MLP neurons of a small language model. Each row is named by its layer, matrix (up: input weights) and neuron, and shows model dimensions 272-399. Each number is 128 + 32 x the weight over its row's rms, rounded and kept within 0 to 255. Numbers have three digits each.
After each neuron's rows, "fires after" lists the tokens most often just before its 100 highest values on Wikipedia text that the model never trained on.

L3.up307:090124115135102095083091129203150118138088072195018146182146110047135135096138094126105118131146136161164132090156096128082115179123147135132083109166181184097106108115120127096165107096110088106044153153144092130102117099208120127104205085125144133170112145130131183162131135172098142113114164141110136092157156107152153129124154128132079107103112144156079117116107125102121173136067
fires after: "1", ",", "9", "0", "2"

L3.up1526:124157129111137189129199098112101063131134129168157122138129109154126126106132097082127111069198135064112137156127145168165086127090143166127115142184089145157149093141162118190158122160073125076113176082115084126136088071155135100171160115124133092108097144197141094106195140077109138153056096120107095090176125156186146124102142175131120120143178132117092161134122145079179131114126
fires after: "0", "2", "1", "9", ",", "3"

L4.up710:085074139186117138096095183144153136126147073141113078109138094137145095137162173150102153128115124157129066144094069122075180158092167104108086108122128125188087068130163150136116125151073116106130170070144171143155129112161073113110150102141149103077147137098102137078157093185130166140107136139092109158099134201092104121152100154187127166174148147173065086170088115196174155108067
fires after: "0", "1", "9", "2", "4", "8"

L15.up1026:166133109153126136182154145147126137127136097116150149153139094094182102130161137176089196153100121126110106062126161184092145117123108138129088099139151102142115108100123099143177113115153213102120127127173161132133133155168185082102108096072091154110056133083150179109122098110194047137132140115083127170154122128133162147108180135094107087147147075146144126144133106141152119124070
fires after: " the", " on", " its", " On"

L3.up803:049087130143118094123125113114091163141183130070155097080129122093135124173142087173097124098115160133164159144146140130127116063172167129195148128137174106135101113141152151103154145102050153111136103169122168176138158114115200154094160084143146148116183119123193131070105091085112118181101120050135124089194156141091127150158069134151150132131095146138100119130170130169075156158153
fires after: " ", "′"

L3.up1626:181218208174101124084106066147148135096119164086168116078149136147116159124153144153104092118109152045156137181161138169123179159095086134151142117128138072126148027123131145160154146122126116171172106078097157121158166094159126118155076069083165109080120165149144122152122144142086149161193114120171140128097108107106133116125133124110090107127139134068057112146135156152091153061111
fires after: " \"", "2", "\n", " (", " "

L3.up591:150184124112086107120129130115087102071108128056184146108123111190115161131055170125147139126149115082106092130134146107222183095102134092130139080138116125124046158173130114152141106138128141134179164089149108122255141170115119105114117136128092154125132063101117136153111097064170113129134152130113137082137136104127126138118134118148157080082144120150076178148154101101111091123178
fires after: "–", " ", "-", " .", "8"

L15.up501:094113133177123137157161127097218149164136124121134151113112079107201163087130114074132183144123133097089151142136118136104154126068092150170110064097120112147084115090131108122095121134122087118130117106126084124121126133144085090194088085143166096058126109118154088132152112108171096129119143114144116140102144125096148034105124146152053078194159103137156125092147158068110103097119
fires after: "0", "2", "9", "6", "5", " the"

L3.up1073:098146108099156108060127077124123160161149150107163177137127130180172129111124171107116115081134162074045098057101145112127150149043139196134151099111188075124165193096118194152120181123168134108161205094092142089104116153141117159179032097141178102122150128124155159074103088135097091177182153115098133147149138129162082154128136150125163169142103154156076177181150160179123122189097
fires after: "2", " the", ".", "\n"

L3.up1544:124149154094140111166151109163163087122114140160158141169152192181142124143137173137155153117115094084098178164143126127155117086123148188113153132157120152153118146106122139131158140154121131116122106137109117071141075138116135138113143135116095147120049128189209139107148202147164079164183099126164122088136082138167157123151124141074095151106090103159142104125104199166171070166138
fires after: "2", "7", "3", "8", "6", "5"

L3.up949:161130112104076119125169077150142153121150139097160114103082173123106193180113113151094108132121141104183086132158185084075141141128123098113155117122097136137148148127131123150197175104070119124124126126116176126083117160139083135086097096111121072092176172156125147058108152073133097138156088145131138118174102143131090098099148106162123135145154105102179055096112138098090118118167
fires after: "\n"

L3.up1373:120148153102161071122174102113156123097173146113126111165134151121128121131128082101129133125139166131143142118125132088123075152089140135153156121129070114065139167125057117099121125146092189178107135141070114117147185155130113118172146107086080132077126077165213128118167115118152162159104103089141125082193095160095162076152120203138111116084170079113131134145091179110081101074142
fires after: "1", "2", " ", " ("

L3.up14:123167127140067144141128088169143119146201167137178137166049150132072141077158108118103146138114130090206100124128133065135151137092150119144122171192124125165151163116118089162136099078137150104146105139084128156074145100111129208082132191144148108125221167168145175085123085128079144149089109116080116140136117148142106077105138129135078169205143152132146129144167143169133090068136
fires after: "\n", " Postal", " Area"

L3.up1324:108139156132161096178127132163129175095190124113168142099091165145112151132165103162118152140096132165148130130109139133120195152120106082109179138127158057143090107095203122140087067102080135098134105115092104084112150147121144125142043133109105157123144176128169096102099146095161110153092096176107159116103103182090133130134038147162095162210120087117153107171145107143146089118110
fires after: " the", "\n", " The", "The"

L3.up1786:107097096147143121092092158214158115154085077129158129145111173088142117120149123117117122102200092153111069123104167098148102137145133115140094097094152107178125121150066105167177106079080199155137160109119142162118108047190170085095139150198112113091140111138093135164177099182146175059099128104171115088134111117155135125033103120072127100093130166152126168139091206167105096199080
fires after: " ", "\n", "2"

L3.up1432:173163150174047116078166140163124214167122127143160112177086110138096148152134128124113140089146113191124116111118155110128177183093137110136161144176114151153175157084071149114115082137137067129142178106155185157137180110165083071176108121170053135151130140145139181152114092088110138189155092119123179124132106122138095152128120178088147203119109162097103128115109109210089172124082
fires after: "2", "9", "0", " the"

L3.up352:113172127143104128080120092118165182173112128113159121117142120081111105160172211138103099133142132137108144150094160097234105184093071111142158091093136155196093127135113127157093106116102104133140158166134067123159135168121140025165128086122141130083173111204125142119154168124130139170124156105083151096147107153094098153130101120117134122162176090085151098099147168114129186150119
fires after: "0", " The", "um", "\n", "ic", "White"

L4.up1356:118104175114067112102089145147178133137112088080173088090088109133129146138106126120136143182087110098118094084098166145095127121143175112151071136184129097125088138169152053105155089110104134113108162073153138127124169086117116128093190044128127129136155123085148136108130085130100167153160045080154118110126124090143108189101118118079109168104096158164110139163094108192135114126129
fires after: " ", "9", "2", "As", " As"

L3.up795:109142088084136116134144207149169110107131131089151108130071148114153110122110098171134133109177148132138127090068149195131116147078174141146101168086136016114070055121134104111187142084150096129085154155081111153114105090144121171122126105119120083103061157174212113083142121091151108193170136066150130174121156100124169106111111108126179101141146160164131162127085108147126184123064
fires after: "2", "\n", "1", "3"

L3.up1436:139121129131151153139150126185098115152153130163164154124105138128106092127090118157153128148133146082120052168094128089100112090147113084097122165159116075159120151188149113125088100151148133098151095078119106161126131113117146168117092142175112070144126131144165102131111194135165134126097072153146144165137117136110071128161143133129100108144102196119137132147136086125130048115107
fires after: ".", "-", " was", " (", "\n", "=="

L3.up100:112115114126088151146162132129135121156141175075121138068111095117096143099127157132161173093120155183132095098137183184115121113083125114101103129124156069107067152058140087151129114083157115149137189130050128141097146070120143107097137082138150111150146120084109155103094114094151129108109173111105119153059129096153149054076106124088105112128121148166079176154084119132161145128043
fires after: "–", "1", "2", "4", "9", "3"

L3.up1781:156204086144081112083159137099096097112164122039137112113181131121127142167058089161177121106133144064163136146129119199130150129130135147131152158105169114107153119081099138126147107159156132153106125120051175101131142125110054139120092100114158149103140088115136103185113143082131142089103054096116124112073132148114138120103163104186145140131097178098068115141110110151097155134082
fires after: "\n", " \"", "===", ".", "=="

L15.up1719:085107114138144141052113053162121152118165102112122173119151140138145146173249135088100153098117113125172129138096143127130187119105130114116145132187119158135091119154125130161117123092102111109196180109117142146142148159124176069104113115166138134134132109123114176116083091142211165218090085076141103075153095123136127103168119115120095136133120100162208121083173192149065112156064
fires after: " ", "1", "\n", " (", "9", "–"

L3.up121:108099138212080157138080114118090129111093186148092153081097090093155084125134150109090137145117147106153093083131154120113143148121114153110175191127069122159123123131148132104069131141164105185128154103169112101113108081110076163133140096117103094103142102101108131162103107107204127159115139132144145106108065167138106122134122139193139092163179118107088186117144161173130168105069
fires after: "\n", "2", "6", "9", "8", "7"

L3.up1182:097155097117148148118103135143106135158125150106076078126106114126209064203168114127145149117158120162126080116173150144147085154087138151157156153090155086130129113119162122092126154065159155102081181137072172118092106089137037110117098067097139113103115133117132222111115128156138139197114106133173147091132099180136163088101088098162113129130069146129070160133131194156132130135103
fires after: "2"

L3.up1409:122155137085140141162117093142163125133123080074144109071100143121132111178144100172160167056142187098145105134113163127139129106141069146170190091110147084152130100139135170114087120129136132172155082148087158115151199081099143134172135123130085140074122099104158107160140132101129135183161081146151158168071106123137108150169083147149144090149135130147045082090065092113104124106144
fires after: " ", " (", ".", "\n", "-"

L3.up1662:123126099131141115149175064141159109120177184164117193144043159127126140122109113105120084082135163132093122133143165150128060157112118123147060145167135101147156103115106136136176132092080143072080155152193096128128055108093147139136147106160094077108152161147157114100100101148131183112119146062134109111117135171134121150113183130125135150233141089128120092114121117093120086126153
fires after: "\n", "-"

L4.up1480:091156101133122098072072115166133125164128090128129160139068177089147123173125129171070083093128151144085123102149120080142089101127108155113128108131181141121142129139108063131134062160130126153160163062124127078149126131142126145132045089118150114131136137116161173122124071084130116141107154164217135111092116163120153092148144199159142078195141168146173103160154150142091139115150
fires after: "9", ".", "7", "3", "8", "2"

L4.up277:186182095126163169160125137104156076161127089155132066134110104148108142174123139099134120163139144116198118134134066158133063077134151170205134131140114127147111104104186079158182081154068150101137148095173147097117110093123117133187150121096144156124116149164169069083129168111155157069062120093141094101099164153144092153157129163069105149203123153125162161085107140106127152110122
fires after: "′", ",", "3", "2"

L4.up529:093164188153162118135189098110156160124093155115133140086114055088135070179134165157135115157150106111134152151150179150136059070156087139104090131094119108126085126087108114145075115147072142090142101183166177116163236163066176099142101069139129140070115152096105173122069163099095115129179128100135154071165129129127119061139117086162138108105088165100163065083116076136102079125174
fires after: " ", "′", " Sub", "9", " ."

L3.up1302:112091157107109150143153127122141168157103095155163145156103093174202165088139146149114162110120106166136135075114158090162109167055137108169158071139147144109107158208086137156092131185092137131137175124126102087118157154123141084134079111104083145088142146107189112105104108089147114106124112103082075091174119076106106109141072171141151130142089111085114148064118163116132102191126
fires after: "0", " ", "^{"

L4.up1289:111144117099185114100109149089093171125138147094144183135113149127132115093061093132072135174133156111105136114057177136158094155137172167156105137144146100099155147194100123141080107146153186097117123170120062114171113129099168091145060076160109168119135107188092121161129111099157111176164196129094057108122178158142049076129067056129179160181123161180141142178125134152132162145132
fires after: "2", " (", "-", "1", ":", " the"

L3.up413:132112124157165091136155123196123135124098135179103133156115158186158106073148136114102140193129129113178196118080089097172165132114133115124091102128142149159117095117112153225128077078083115157079143129111124133113113196164154125094106129128070097115154110130144073145156132120137147168229077146058115102139104123217118182098176119081065124175163048141098126106099199165132093161131
fires after: "7", "6", "5", "3", "4", "8"

L15.up1358:152097116088121121165121171085097153103141091162111116117087133161149140108139116139101120150193092120165098141085132074096151133093124134135132093116042163106134090126111144139155064147109126157093099108133143152158155161110052126185127115139099092128152182102119097124133092180146131095125104079148079096199156136101145065143103102160174127086119150114124087090146167127122157169077
fires after: "2", " ", " in"

L4.up558:160074087106125159145178122096114123114146176117126141129053152120087192111132104117119176095096127095185069075087119076128100114129177107088141094118130057120137124110102103126164072126114114140103155129062059172099092107167151203081128116135136094069149173160167085119134106099075145150112106177099113173151057187155113095155175086111100111173151119090126117138129113150111133114171
fires after: "\n"

L3.up271:135144114165150185132144067086119083106174168064108141103148118174141128172138121189099164097123129115096115154097152179122124097141136126200173111170127095121087126122095146161134102119111133102160126207125105145113090125107091117147128090130117148114114120144169170115168111071126137149066057128079126066126118144160086163141131121128144142209075136117108112108151116099117122175148
fires after: " ", ".", "°", "′", "2"

L3.up1354:174139078150111134074049208100142201133116076154156104122142135159159143109115130119111188150123168165076148115097128151106100183071091122149105133148134081086159149167097128093153173129122179202091180052116143140164134127131135109168107164158110187078133077213106099135121102126141131079188082096111109161106107145088147123128041143128166142189150132096161175109139153130113122143145
fires after: "2", "0", "1", " ^{", "\n", " "

L15.up27:114193157118106144148093120170132097175118104103180106116193117114108109088117126096153214159229153103150169130163175125214178179129100169123089063118079107134095149132065143116140086118137142096161161137089134075153146140128123163130085169152141103147152149134165104106147100135125109170077130141090129108126152118125100128211171125199143088129149142162072126086180127140080107172103
fires after: " ", " ("